Weights of a small transformer language model: vocabulary 16384, rotary positions.
MLP neurons of a small language model. Each row is named by its layer, matrix (gate and up: input weights) and neuron, and shows model dimensions 32-95. Each number is 50 + 12 x the weight over its row's rms, rounded and kept within 0 to 99. A neuron's up and down rows have the sign that makes its largest values positive.
Before each neuron's rows, "fires on" lists the tokens most often at its 100 highest values on Wikipedia text that the model never trained on. A number after a token or word is its count.

fires on: " |" 40, "0" 10, "1" 8, "-" 6, "-R" 4
L5.gate939:77 43 48 49 52 61 73 48 40 53 45 63 39 41 51 58 55 59 62 66 45 52 42 49 44 59 62 55 50 45 63 19 59 50 60 57 59 37 55 44 70 43 33 59 43 54 62 48 53 44 53 33 57 50 53 51 51 59 42 58 32 59 77 50
L5.up939:50 47 69 42 65 39 14 59 46 52 47 30 43 53 62 48 47 47 73 38 46 32 48 62 78 44 78 23 57 44 66 46 44 66 47 36 61 57 48 65 49 49 51 56 51 33 44 76 32 48 32 68 56 30 52 33 42 40 42 53 64 52 50 44

fires on: " of" 56, ":" 6, " in" 6, "6" 4, "," 4
L5.gate29:63 34 70 35 51 55 46 62 55 40 44 26 38 39 43 36 30 57 51 49 59 76 44 48 38 56 50 50 59 44 51 59 47 47 63 51 64 55 47 42 66 33 34 45 60 53 50 27 55 43 65 62 39 54 33 56 61 53 42 52 61 45 45 46
L5.up29:58 50 48 56 47 46 56 45 40 61 52 29 66 33 37 37 39 40 44 52 47 62 59 59 46 57 32 52 81 39 43 37 50 46 77 64 49 56 41 59 64 61 49 46 51 63 54 27 51 60 54 46 51 50 58 51 51 53 39 59 54 46 56 47

fires on: "er" 45, "n" 24, "en" 7, "hen" 7, " Cypr" 4
L2.gate425:40 37 64 54 52 40 31 55 50 70 58 44 35 53 48 36 32 60 67 58 75 44 36 40 45 39 37 54 54 50 53 44 57 58 56 48 39 68 43 72 70 38 23 58 53 76 53 57 54 59 52 44 53 50 37 69 37 62 45 57 54 82 63 47
L2.up425:49 45 54 38 67 73 63 57 69 58 51 45 53 55 54 43 59 38 86 40 48 54 59 53 51 46 33 43 67 55 48 46 87 42 41 31 76 50 75 56 40 52 45 49 76 51 53 51 56 32 57 70 48 65 55 58 54 65 58 56 46 55 50 37

fires on: "N" 16, " O" 14, " Ab" 12, " N" 6, "O" 4, "R" 4
L5.gate404:60 44 61 47 56 72 63 35 47 48 44 54 35 59 54 51 36 71 40 45 59 48 28 65 63 52 49 65 50 68 49 56 60 50 10 65 46 63 58 47 44 62 59 55 49 45 48 49 57 47 62 35 40 40 37 37 49 40 62 54 43 65 66 46
L5.up404:61 57 54 45 46 60 46 56 47 39 63 37 64 49 22 51 57 42 51 49 53 65 44 51 32 48 57 64 58 25 48 49 55 60 54 44 76 41 63 46 54 54 60 53 41 50 49 67 53 46 55 34 41 37 43 57 31 30 76 43 66 52 70 32

fires on: "'s" 34, " full" 8, " direct" 8, " clear" 7, "'" 6
L2.gate207:56 46 42 22 58 48 73 67 61 41 40 59 66 66 62 52 28 42 51 47 51 34 59 29 36 51 43 55 43 46 45 63 34 37 54 50 42 44 38 45 39 35 48 59 40 32 40 63 59 65 61 45 53 28 67 41 36 37 67 70 52 43 42 40
L2.up207:65 60 47 57 34 61 40 50 56 27 50 60 41 51 18 65 27 43 54 50 38 79 29 53 39 53 38 62 35 39 76 55 41 43 68 46 59 53 59 38 52 48 42 44 68 27 56 58 42 39 42 48 60 57 45 49 32 41 50 37 73 48 63 57

fires on: "'s" 32, " as" 18, " his" 15, "'" 5, " my" 4
L2.gate374:29 66 71 54 66 63 50 58 63 27 56 19 48 45 50 58 46 65 58 50 66 53 58 35 50 51 47 53 66 41 57 66 59 46 63 53 28 62 66 51 46 74 51 51 61 40 39 51 60 53 63 48 63 44 42 65 48 45 37 70 44 41 36 36
L2.up374:66 64 59 43 66 52 51 53 74 42 59 49 39 39 40 67 54 72 60 54 59 54 23 63 43 27 50 55 68 44 41 57 57 66 43 65 40 53 36 58 52 58 56 44 40 52 23 73 46 60 51 44 41 41 38 66 42 50 68 62 43 56 58 25

fires on: "s" 49, "b" 7, "m" 7, "el" 5, "es" 4, "f" 4
L2.gate177:81 44 45 58 66 51 34 46 57 57 55 49 35 74 44 53 48 48 21 54 26 44 53 51 48 38 27 55 46 42 43 40 56 36 51 54 48 25 36 73 57 49 52 23 66 73 61 54 44 57 39 54 39 44 34 46 37 71 41 61 54 49 44 47
L2.up177:41 50 36 40 41 60 69 69 51 62 33 46 57 62 37 31 54 57 32 41 66 45 61 46 54 50 32 39 61 52 77 34 53 61 24 55 43 64 73 54 49 39 64 36 62 55 53 45 60 60 51 46 40 49 32 54 65 54 67 35 69 36 55 44

fires on: "y" 28, "in" 15, "s" 8, "amy" 6
L2.gate443:42 61 38 63 54 41 53 75 54 71 55 26 51 50 52 42 45 49 53 39 69 37 38 67 59 44 49 49 59 68 59 57 50 54 54 64 58 56 59 42 45 36 63 47 45 35 53 83 45 39 51 50 35 40 30 45 41 40 64 38 55 59 50 67
L2.up443:60 40 38 51 73 43 56 62 56 67 42 49 71 46 54 55 54 53 35 35 71 56 41 58 51 36 37 46 30 53 60 48 64 52 47 38 34 45 55 36 47 45 78 52 71 26 48 49 58 58 43 31 39 45 62 58 43 40 57 60 61 76 20 45

fires on: "H" 34, " H" 14, "-H" 11, "h" 10, "-h" 6, "ah" 4
L5.gate863:48 59 57 52 47 51 37 54 39 37 37 41 37 39 42 50 30 52 56 47 57 49 41 61 52 65 61 63 52 49 58 50 40 63 40 62 49 48 51 46 44 51 56 34 63 53 39 49 64 42 54 69 37 55 27 58 46 58 44 41 66 46 44 46
L5.up863:61 48 21 52 48 53 51 58 51 59 63 60 49 63 52 45 51 32 66 57 32 38 31 42 63 67 57 60 56 57 66 38 69 62 47 66 47 47 60 39 43 43 44 44 32 56 46 53 40 54 55 40 60 61 60 39 67 40 52 51 35 42 51 35

fires on: " of" 32, " with" 18, "," 8, " by" 8, " named" 5, " from" 5
L5.gate432:75 52 41 63 40 53 38 73 55 32 49 22 55 65 74 59 35 22 42 72 31 50 49 58 70 51 49 59 43 36 45 60 62 38 34 51 60 46 41 52 48 60 28 61 53 53 34 28 62 56 49 61 41 50 11 52 23 31 33 43 60 40 61 28
L5.up432:56 30 61 52 29 46 63 35 38 46 41 34 32 43 47 47 40 41 37 48 42 65 49 45 47 45 59 69 42 40 53 45 64 36 56 48 58 42 33 66 50 49 32 57 48 45 51 27 55 58 57 53 48 69 68 54 49 58 42 49 57 41 66 60

fires on: " H" 27, "H" 24, " h" 14, " e" 6, "se" 4
L5.gate486:45 48 54 55 52 62 59 60 61 48 41 53 44 42 59 47 42 69 25 48 39 40 51 46 75 52 91 51 40 44 62 51 79 69 43 54 37 45 58 36 37 55 57 45 36 44 42 62 37 28 61 50 57 35 53 51 45 51 56 46 81 53 34 57
L5.up486:55 55 33 48 42 51 55 34 57 52 59 40 43 53 66 64 45 71 41 56 46 49 49 62 73 64 75 57 39 53 55 40 61 53 40 56 49 69 62 39 37 42 51 54 52 53 66 61 57 38 51 46 41 51 50 57 58 36 44 48 68 61 51 46

fires on: "m" 40, "s" 11, "am" 9, " m" 6, " km" 5, " meters" 4
L2.gate366:54 29 29 50 57 53 75 52 51 47 28 55 41 68 63 47 57 43 36 47 46 45 52 45 54 53 44 49 48 68 45 54 65 56 54 64 35 44 54 64 46 33 64 41 50 54 65 46 62 62 63 63 51 29 32 44 46 79 53 39 45 34 79 53
L2.up366:49 44 41 65 48 47 69 53 39 46 48 41 46 65 43 51 42 50 49 50 53 35 46 32 55 54 31 75 68 46 43 72 54 41 57 45 57 39 56 48 63 31 50 48 65 56 60 62 57 68 55 43 36 44 38 39 43 51 38 61 58 49 47 59

fires on: "!" 15, ":" 13, " –" 11, " -" 8, "—" 7, "):" 5
L2.gate726:46 64 57 61 61 46 48 36 57 56 47 53 74 34 56 43 45 51 50 53 56 64 25 52 34 37 56 55 59 40 65 47 54 51 41 57 39 50 42 55 47 37 33 24 40 47 49 54 72 57 43 41 58 55 58 50 64 57 54 28 47 64 43 40
L2.up726:54 43 61 37 72 62 73 49 54 48 40 47 44 40 45 52 84 44 41 46 42 44 46 40 60 26 56 39 38 76 63 47 39 60 60 42 36 52 36 39 66 61 45 50 69 38 54 60 32 49 45 38 30 74 41 59 60 57 42 47 58 34 57 56

fires on: " (" 43, "N" 7, "R" 5, "P" 4, "I" 4
L5.gate448:39 44 41 36 48 53 54 25 27 44 77 53 64 67 61 58 63 52 55 36 64 44 43 36 54 51 51 87 48 50 65 62 47 49 41 43 71 33 50 56 43 54 32 58 50 06 42 38 72 54 41 61 49 50 39 50 52 58 52 48 58 49 40 33
L5.up448:58 34 52 40 49 50 49 21 45 56 66 42 58 60 53 44 58 37 56 39 69 41 50 60 50 48 55 62 35 49 64 44 54 33 52 39 63 42 44 61 40 51 50 60 29 29 28 35 67 56 47 62 32 76 26 58 64 40 37 61 38 42 44 46

fires on: " by" 41, " of" 34, " with" 8, " to" 5
L2.gate669:33 48 48 71 37 67 55 68 70 60 54 48 70 59 49 50 60 60 54 46 70 64 33 62 46 49 74 44 47 43 48 56 25 56 46 38 62 29 39 61 69 64 25 64 43 68 40 59 36 53 39 28 44 71 63 36 56 36 54 51 72 29 48 39
L2.up669:54 51 62 43 47 40 40 48 68 54 48 50 58 59 32 42 61 54 60 72 62 58 55 59 57 28 54 59 44 48 47 37 25 34 33 60 52 31 48 64 51 47 60 42 52 41 39 37 53 57 39 34 51 62 61 34 45 45 62 45 44 55 53 48

fires on: " " 39, " (" 31, "1" 11, "2" 8
L5.gate426:40 39 74 36 36 37 42 33 62 28 77 35 33 62 55 53 78 35 37 69 56 32 34 60 39 42 46 66 54 37 42 55 44 49 66 23 56 42 48 61 44 54 63 55 38 44 38 50 57 38 54 38 50 46 52 54 52 35 20 45 49 41 74 48
L5.up426:42 56 74 63 23 64 60 50 44 49 76 38 51 45 58 27 64 65 50 66 52 74 40 53 58 30 57 49 37 52 44 53 56 36 57 49 69 52 49 55 51 37 61 53 60 45 57 53 35 69 47 44 59 66 52 48 57 51 43 63 44 42 38 49

fires on: " of" 54, " wrote" 16, " do" 6, " does" 4
L2.gate168:40 55 39 46 60 33 64 42 52 66 61 31 27 48 54 62 39 41 40 42 53 53 38 44 54 57 49 55 51 57 57 62 38 41 75 39 49 37 54 37 71 47 45 39 66 55 58 55 52 34 43 55 37 41 70 56 60 46 27 51 34 53 25 78
L2.up168:58 47 46 40 41 47 43 56 45 55 45 75 41 43 44 55 61 65 41 47 52 46 54 29 40 67 47 58 32 63 52 68 70 24 56 36 71 62 69 69 45 52 52 29 64 50 63 39 59 59 58 69 50 51 38 36 50 41 51 55 34 44 37 54

fires on: "1" 40, "2" 13, "8" 7, "0" 4
L2.gate741:42 61 56 57 48 52 59 23 42 28 34 32 38 50 51 63 40 40 29 52 40 34 61 40 45 22 27 48 63 48 31 49 59 59 55 47 41 65 68 58 42 49 43 75 36 41 61 45 43 44 59 57 62 41 54 42 62 63 40 66 39 59 48 49
L2.up741:40 29 62 37 55 39 68 51 44 75 55 75 37 52 43 54 68 45 77 37 63 60 68 28 49 66 72 53 42 57 63 37 37 51 57 28 50 54 48 36 51 68 48 62 59 58 48 22 53 43 36 65 67 63 45 47 43 64 55 50 50 60 60 37

fires on: "H" 13, "S" 12, "L" 8, "Ch" 7, "E" 7, "D" 7
L2.gate377:58 44 47 63 75 43 34 67 49 23 40 50 38 29 36 54 54 28 57 40 47 62 38 41 34 59 50 42 34 55 44 50 71 45 55 56 38 53 42 59 43 61 83 59 46 54 43 55 39 62 67 57 61 38 37 50 56 53 41 51 47 54 40 51
L2.up377:46 53 62 53 49 38 57 42 49 42 33 33 83 59 61 32 38 56 45 46 65 44 54 51 45 41 56 64 44 56 55 58 54 59 36 78 60 68 61 45 47 31 56 49 48 42 60 54 44 57 70 42 49 33 42 53 75 43 64 46 41 53 63 43

fires on: "s" 29, ".S" 23, " Jr" 7, "-s" 6, "as" 6
L2.gate187:59 41 47 50 52 39 49 44 37 55 50 55 44 44 48 43 53 82 47 50 61 58 48 51 32 33 59 46 66 57 54 60 44 42 56 28 26 47 40 47 53 28 44 68 62 34 35 23 69 69 35 35 63 38 47 54 50 61 47 50 54 43 64 59
L2.up187:61 32 49 55 64 50 49 63 45 28 57 44 59 48 77 47 52 46 53 39 48 51 71 50 71 48 59 21 52 54 62 51 56 36 43 45 45 44 46 46 43 50 30 47 69 56 46 32 73 55 45 46 56 45 43 36 62 50 36 55 44 38 51 54

fires on: "|" 100
L2.gate996:45 41 64 58 40 52 38 41 40 63 44 49 41 51 60 70 58 60 38 65 48 64 57 60 36 32 37 44 47 60 54 42 45 62 60 66 48 53 42 46 57 32 50 37 61 52 54 57 29 56 48 71 48 46 39 52 51 48 50 66 64 64 54 59
L2.up996:47 40 55 63 47 47 44 56 48 56 42 38 65 51 64 45 58 70 58 51 47 51 50 61 65 40 51 62 63 49 53 45 51 44 63 58 66 63 42 32 61 49 47 50 58 38 55 63 34 57 40 44 77 55 62 46 59 63 48 57 48 44 70 39

fires on: " of" 26, " for" 16, " as" 13, " I" 13, "I" 5, " up" 5
L2.gate19:61 41 35 64 31 50 42 54 49 61 62 46 71 51 37 59 53 47 53 45 39 27 49 67 48 41 57 32 57 64 53 54 41 71 34 63 28 41 48 72 31 50 42 59 67 77 42 41 36 44 68 48 52 29 44 55 44 48 49 65 35 40 23 59
L2.up19:51 62 50 43 46 66 55 58 29 63 61 37 62 63 37 43 43 57 54 49 48 32 44 51 18 24 66 51 79 54 57 42 57 66 42 47 46 75 49 57 28 39 75 64 47 38 43 42 63 49 56 55 59 39 54 58 56 60 67 62 37 38 64 46

fires on: " the" 29, "'" 10, " a" 6, "'s" 6, " of" 6, " on" 5
L5.gate69:63 48 42 56 45 54 62 35 60 47 37 31 71 34 54 55 36 57 60 61 60 68 42 23 49 53 53 38 49 43 40 35 51 36 59 40 45 44 38 48 29 44 11 56 64 24 33 73 55 40 57 37 57 35 22 55 57 54 55 63 44 39 43 46
L5.up69:55 60 61 23 39 45 34 31 71 43 53 68 46 56 41 40 58 51 27 28 49 42 39 59 51 36 40 45 49 45 63 47 41 73 39 44 74 48 68 40 67 58 63 59 53 29 48 70 37 49 67 55 44 33 40 43 37 77 54 49 49 56 34 55

fires on: " f" 68, "d" 17
L5.gate107:41 39 33 58 53 46 56 45 45 51 58 61 53 60 56 43 61 44 59 29 55 61 45 54 24 31 51 36 45 51 51 52 51 54 66 76 44 77 60 70 50 47 42 57 64 53 43 48 52 42 39 50 37 62 42 49 64 49 37 32 55 40 52 40
L5.up107:63 56 39 61 50 58 47 48 45 40 36 52 56 46 69 30 67 39 36 51 43 63 26 42 42 63 46 52 48 47 64 62 46 40 58 51 58 66 60 31 50 55 65 63 30 50 57 62 72 61 41 57 44 48 58 24 46 35 51 51 55 48 49 45

fires on: " I" 27, "I" 8, "]" 7, " but" 7, "'s" 5
L2.gate1000:46 65 53 40 60 31 58 53 56 51 57 34 40 55 43 73 67 78 45 57 40 21 54 75 25 28 57 22 75 47 59 63 43 63 51 50 08 64 50 60 40 52 57 58 59 67 77 41 54 51 54 48 60 57 39 25 23 43 62 39 54 42 55 29
L2.up1000:49 53 26 24 63 51 60 32 55 71 42 36 47 43 37 54 55 31 47 57 42 41 38 56 49 47 63 55 18 48 43 54 63 43 43 38 56 66 33 51 24 50 48 69 63 47 68 35 53 45 55 48 50 33 72 68 34 49 38 69 29 57 57 48

fires on: " d" 44, "d" 36, "D" 14
L2.gate555:59 44 74 54 47 39 61 48 43 59 64 46 58 45 54 26 66 35 34 52 66 51 39 27 45 55 46 42 51 77 49 67 44 48 44 40 57 58 39 46 45 29 24 47 73 40 53 69 64 66 49 38 15 33 47 37 55 29 40 57 47 53 64 42
L2.up555:34 70 64 67 24 46 42 62 38 54 57 49 60 63 52 36 47 65 32 70 64 56 55 35 40 69 52 49 41 30 68 67 51 42 68 56 31 45 66 42 40 41 44 51 40 30 25 50 69 58 37 42 48 44 47 48 50 43 49 60 29 45 42 34

fires on: " an" 25, " a" 19, " with" 7, " of" 6, " in" 6, " the" 5
L5.gate676:51 14 69 53 76 57 52 42 40 42 56 44 47 49 55 41 34 44 59 57 55 39 37 46 59 26 28 49 68 60 35 40 49 39 54 30 44 49 30 62 35 52 55 38 70 44 47 41 35 58 53 40 36 53 42 52 37 42 60 43 70 42 71 37
L5.up676:53 50 51 31 65 38 62 59 55 44 45 41 46 45 37 54 74 50 52 48 73 80 44 51 48 24 39 67 45 54 33 42 28 46 47 50 42 39 64 71 23 35 56 60 45 21 44 53 67 53 54 69 51 63 48 31 31 75 51 51 46 28 76 43

fires on: ":" 44, ":\n" 18, " of" 15, " Arch" 4
L2.gate433:41 12 53 41 44 38 48 44 45 38 39 55 81 42 39 37 42 56 58 58 45 64 54 46 51 69 82 50 47 49 51 55 31 40 76 28 42 47 56 52 58 73 36 32 32 46 49 53 46 52 46 50 44 28 52 55 66 47 54 45 59 41 40 37
L2.up433:69 44 55 49 42 47 60 54 79 46 64 42 57 66 62 45 61 43 46 51 43 60 40 30 43 44 47 77 41 57 48 39 43 42 39 29 30 30 37 41 61 64 55 40 66 51 47 49 58 49 26 38 70 38 64 50 42 73 44 54 69 65 60 50

fires on: "2" 33, "1" 24, "0" 20, "9" 11, "4" 4
L5.gate701:66 60 52 33 52 52 46 45 77 50 41 55 48 25 35 93 44 41 38 66 43 53 65 64 35 35 47 44 49 58 36 38 41 65 39 39 38 47 57 66 46 58 16 32 65 42 47 43 47 41 48 27 57 52 61 34 45 55 66 54 31 90 48 42
L5.up701:66 59 48 30 49 53 56 62 69 51 41 54 43 48 59 48 39 63 33 40 19 19 83 62 49 42 21 43 45 37 57 39 45 36 44 42 63 50 27 47 65 68 45 35 71 52 50 47 55 54 32 68 52 53 53 43 57 50 39 55 36 71 47 20

fires on: "0" 84, "st" 6, "est" 4
L2.gate227:51 36 50 48 56 42 44 57 66 30 36 58 37 58 52 45 78 46 68 80 55 43 43 52 60 43 59 39 50 53 44 46 62 73 43 55 86 55 54 46 61 37 40 48 46 58 37 60 58 57 34 58 35 38 42 45 47 67 72 40 63 56 38 51
L2.up227:38 51 53 70 31 53 37 65 29 58 45 49 53 70 50 36 34 45 60 61 56 60 40 57 54 54 59 45 37 43 37 50 48 38 57 65 75 59 42 49 45 52 42 36 60 65 49 67 75 52 55 47 73 35 40 61 43 50 48 78 55 60 19 45

fires on: "S" 13, "I" 12, "=" 10, "y" 10, "N" 10, "V" 9
L2.gate966:45 54 42 61 51 44 27 46 51 51 30 63 46 57 39 57 39 32 30 54 44 47 50 57 65 50 48 47 61 45 39 68 68 43 41 47 50 47 50 54 27 58 44 56 54 30 47 51 40 50 32 36 44 47 25 48 70 39 57 61 50 49 37 52
L2.up966:46 45 34 54 50 47 67 35 54 34 54 46 51 45 59 67 51 40 71 36 59 62 44 51 54 59 52 56 62 49 50 43 57 52 58 61 60 70 57 59 41 44 58 51 24 56 37 48 40 56 61 55 33 69 52 56 38 41 45 56 35 51 73 50

fires on: " in" 16, " =\n\n" 13, " during" 9, " of" 8, ":" 5, " throughout" 5
L5.gate591:66 46 57 52 48 42 66 58 58 40 53 66 45 35 26 51 22 68 39 71 57 39 45 61 83 54 51 59 42 41 59 55 33 35 50 25 42 45 60 56 36 59 61 39 39 58 40 50 48 44 40 32 44 76 36 67 54 66 46 60 37 39 49 49
L5.up591:68 51 62 51 42 46 42 39 70 52 36 53 57 32 64 42 08 57 60 61 64 55 37 34 51 45 40 52 38 56 49 60 52 50 64 43 54 34 37 57 37 45 56 60 43 72 31 34 43 52 53 54 40 61 76 40 45 78 31 64 53 53 38 46

fires on: "'" 40, "'s" 29, "any" 12
L2.gate680:35 51 41 53 46 58 62 41 34 42 48 55 51 69 48 60 29 62 51 63 59 41 51 35 57 49 62 42 24 47 45 45 38 54 51 49 44 58 48 45 65 60 23 73 49 39 56 63 64 60 34 44 51 55 61 58 56 52 67 64 36 36 54 50
L2.up680:31 46 45 29 51 26 59 32 46 54 46 54 50 37 43 49 52 46 41 45 66 48 26 45 52 58 47 39 13 46 48 64 43 45 46 44 42 57 57 33 53 57 46 43 56 42 62 63 60 61 59 54 59 51 41 68 67 55 36 40 36 42 48 28

fires on: " =\n\n" 32, " to" 25, " of" 9, " a" 7, ":" 4, " for" 4
L2.gate790:64 73 43 75 44 37 54 37 60 55 46 72 56 65 56 34 51 51 55 54 51 44 39 54 38 40 46 35 60 59 45 50 41 58 51 52 82 29 50 48 39 51 46 64 52 52 24 33 47 26 70 23 57 60 74 59 56 37 46 66 38 44 44 38
L2.up790:33 55 33 51 64 68 48 74 58 45 60 60 47 44 52 46 34 57 58 64 26 44 45 46 33 48 48 34 84 63 42 60 43 68 69 44 50 62 50 41 46 64 54 68 47 53 37 51 47 28 51 44 33 54 66 62 41 48 59 73 39 41 47 53

fires on: "1" 74
L5.gate630:52 59 41 32 60 42 57 58 52 51 52 36 46 48 48 52 26 47 27 73 37 57 46 50 69 43 57 42 50 44 66 60 44 33 70 30 57 65 43 55 48 57 65 61 37 42 38 49 35 36 39 56 58 41 49 43 47 40 44 58 35 34 50 52
L5.up630:57 36 57 43 46 50 50 55 65 53 62 52 45 35 55 42 36 45 72 81 59 59 35 40 46 67 57 64 34 45 21 55 43 29 50 56 51 35 41 64 47 63 49 75 45 52 60 52 52 54 20 69 70 51 39 47 48 64 25 58 41 50 59 25

fires on: "a" 23, "t" 11, "th" 8, "s" 7, "hen" 7
L2.gate925:45 56 66 47 35 58 51 57 30 61 36 55 41 40 33 48 68 74 35 33 60 31 68 58 26 66 36 54 54 79 62 40 46 27 63 53 59 47 63 56 68 45 44 36 42 59 63 43 50 49 34 45 67 34 54 67 60 54 50 40 59 53 48 42
L2.up925:66 46 44 58 50 58 42 73 65 29 65 57 52 68 62 41 47 53 54 51 46 50 46 33 47 68 65 39 43 55 63 60 41 43 42 19 64 55 71 65 28 37 45 63 64 65 55 41 36 36 47 54 39 53 48 30 48 39 48 48 41 66 50 58

fires on: " place" 25, "en" 14, " Olympic" 6, "ien" 6, "born" 5, "ing" 4
L2.gate238:38 62 39 52 52 74 53 71 49 37 69 54 59 60 45 22 53 57 49 59 28 52 82 41 63 64 74 58 42 36 52 67 56 31 70 61 30 48 41 70 43 56 47 49 55 41 79 45 61 51 50 44 48 46 44 57 52 43 51 66 39 31 60 20
L2.up238:54 61 55 38 59 66 70 54 55 44 58 39 55 61 53 33 71 48 40 44 50 63 67 37 67 75 73 58 63 26 34 52 41 32 65 55 46 35 45 58 43 53 43 49 48 50 68 41 65 53 71 33 35 56 57 51 43 61 58 56 58 51 53 46

fires on: "0" 46, "5" 7, "ig" 6
L2.gate954:59 59 44 45 58 53 46 44 45 41 52 44 45 42 54 57 47 50 48 39 31 38 38 49 57 39 55 44 39 33 55 57 54 36 49 58 46 61 49 58 64 53 42 59 57 33 38 43 46 20 37 47 42 54 48 73 32 44 63 34 65 59 64 54
L2.up954:70 47 57 49 55 55 50 48 35 31 65 43 29 43 42 49 57 63 68 46 61 54 58 46 51 31 49 46 38 47 60 55 55 43 52 54 40 67 24 67 62 55 55 37 54 41 53 72 44 44 36 55 52 58 22 42 38 32 60 61 57 56 59 33

fires on: "um" 29, "m" 22, "en" 6
L2.gate54:44 57 68 34 65 49 43 54 43 36 51 55 63 67 67 53 54 55 57 56 49 22 66 46 54 69 50 60 54 47 41 63 49 54 46 42 56 26 61 58 46 55 48 41 33 64 61 41 67 39 56 36 39 57 36 23 51 40 40 62 36 51 62 29
L2.up54:34 54 35 50 51 54 63 33 41 54 60 68 18 51 54 52 45 47 53 45 40 45 48 29 40 82 60 50 70 36 47 46 36 64 61 55 59 65 44 65 61 55 34 42 58 22 31 54 61 58 65 56 38 55 55 26 65 56 47 65 35 41 68 60

fires on: "2" 33, "1" 24, "0" 16, "3" 11, "5" 7, "7" 5
L2.gate196:40 44 54 35 40 50 67 36 48 25 42 63 53 49 58 56 31 49 41 51 58 42 43 38 58 28 42 49 51 47 47 59 31 56 27 55 55 49 33 33 57 31 51 64 58 45 72 53 28 32 30 51 66 31 42 62 53 41 54 54 61 59 42 43
L2.up196:27 34 45 45 63 39 42 66 81 43 44 48 55 57 46 62 64 49 47 82 39 41 70 52 44 53 37 55 68 42 38 33 56 43 68 55 69 50 34 61 73 70 48 54 57 52 58 46 30 67 53 59 42 64 31 31 35 49 53 52 35 53 62 48

fires on: "|" 80, "-" 11, "\n" 4
L2.gate989:50 48 60 46 45 39 50 46 39 47 52 39 61 44 25 56 48 57 19 43 36 65 49 50 36 37 41 35 56 46 19 48 59 54 71 56 52 55 43 24 67 31 66 55 51 46 46 64 45 57 60 74 40 38 42 28 43 51 43 60 55 58 64 47
L2.up989:61 46 56 68 64 62 59 50 33 63 52 27 49 61 64 64 40 60 53 48 45 56 48 47 60 68 55 47 52 70 59 54 32 53 48 73 65 66 59 48 44 63 45 66 73 49 65 64 63 44 47 54 49 43 24 42 47 42 60 38 57 62 71 23

fires on: " I" 21, "O" 16, "I" 11, "–" 11, " O" 8, " FI" 7
L5.gate722:41 62 62 58 59 66 65 34 68 14 40 63 57 64 50 55 81 48 48 54 14 48 30 69 58 48 46 33 42 60 65 48 46 54 54 52 59 59 60 50 47 49 52 59 46 39 35 52 52 49 65 36 45 50 47 51 51 30 55 61 46 43 43 42
L5.up722:51 45 37 66 62 54 54 65 72 40 49 55 58 38 44 35 77 19 48 58 37 44 33 62 56 54 55 39 42 46 39 46 65 66 56 51 61 49 35 44 40 51 43 80 45 44 48 58 60 61 55 44 27 50 55 51 54 46 67 59 21 59 51 27

fires on: "0" 25, "3" 14, "2" 11, "-" 11, "1" 10, "8" 9
L5.gate78:47 49 41 54 60 56 54 41 63 57 32 72 51 46 37 32 57 44 55 50 57 64 53 62 36 35 53 40 55 55 63 43 53 58 48 72 49 46 45 42 42 47 52 66 46 51 70 44 62 56 36 20 60 58 28 63 40 81 70 42 54 53 26 47
L5.up78:65 60 42 60 41 45 39 37 49 24 55 61 45 46 41 48 48 42 60 63 46 38 44 60 49 42 39 49 22 62 63 37 33 50 55 58 50 46 38 54 33 51 34 87 40 46 58 58 58 62 51 60 54 33 51 58 41 45 32 68 53 43 49 44

fires on: " to" 18, "us" 13, "ish" 8, "un" 8, " of" 6, "is" 5
L2.gate585:33 44 18 58 53 53 52 70 58 50 29 59 55 57 51 33 43 49 62 62 32 46 55 25 30 35 71 39 68 39 41 49 33 46 55 67 50 76 52 43 49 42 56 62 55 45 46 43 61 47 54 54 54 52 59 54 50 67 46 48 36 31 45 48
L2.up585:26 65 63 41 68 39 56 53 37 30 51 77 46 57 25 61 39 25 56 69 19 39 56 41 32 39 54 39 53 57 54 40 34 65 39 54 33 60 33 83 60 60 52 66 55 35 52 26 34 49 50 48 59 59 63 48 25 66 30 55 58 60 47 26

fires on: ":" 98
L2.gate612:46 38 43 43 34 41 39 45 41 40 54 43 46 27 60 29 44 44 59 57 49 60 21 29 42 45 34 47 63 32 58 58 49 36 67 44 50 38 32 41 79 51 48 43 62 38 41 48 39 37 31 25 55 49 58 52 46 74 40 36 39 34 63 45
L2.up612:67 37 48 49 37 58 52 50 39 58 42 34 71 34 60 37 46 49 51 39 46 65 44 45 75 39 57 56 56 65 43 53 32 50 51 48 39 33 51 47 60 63 59 47 45 38 44 59 48 36 49 40 36 44 49 61 58 50 50 41 64 44 46 25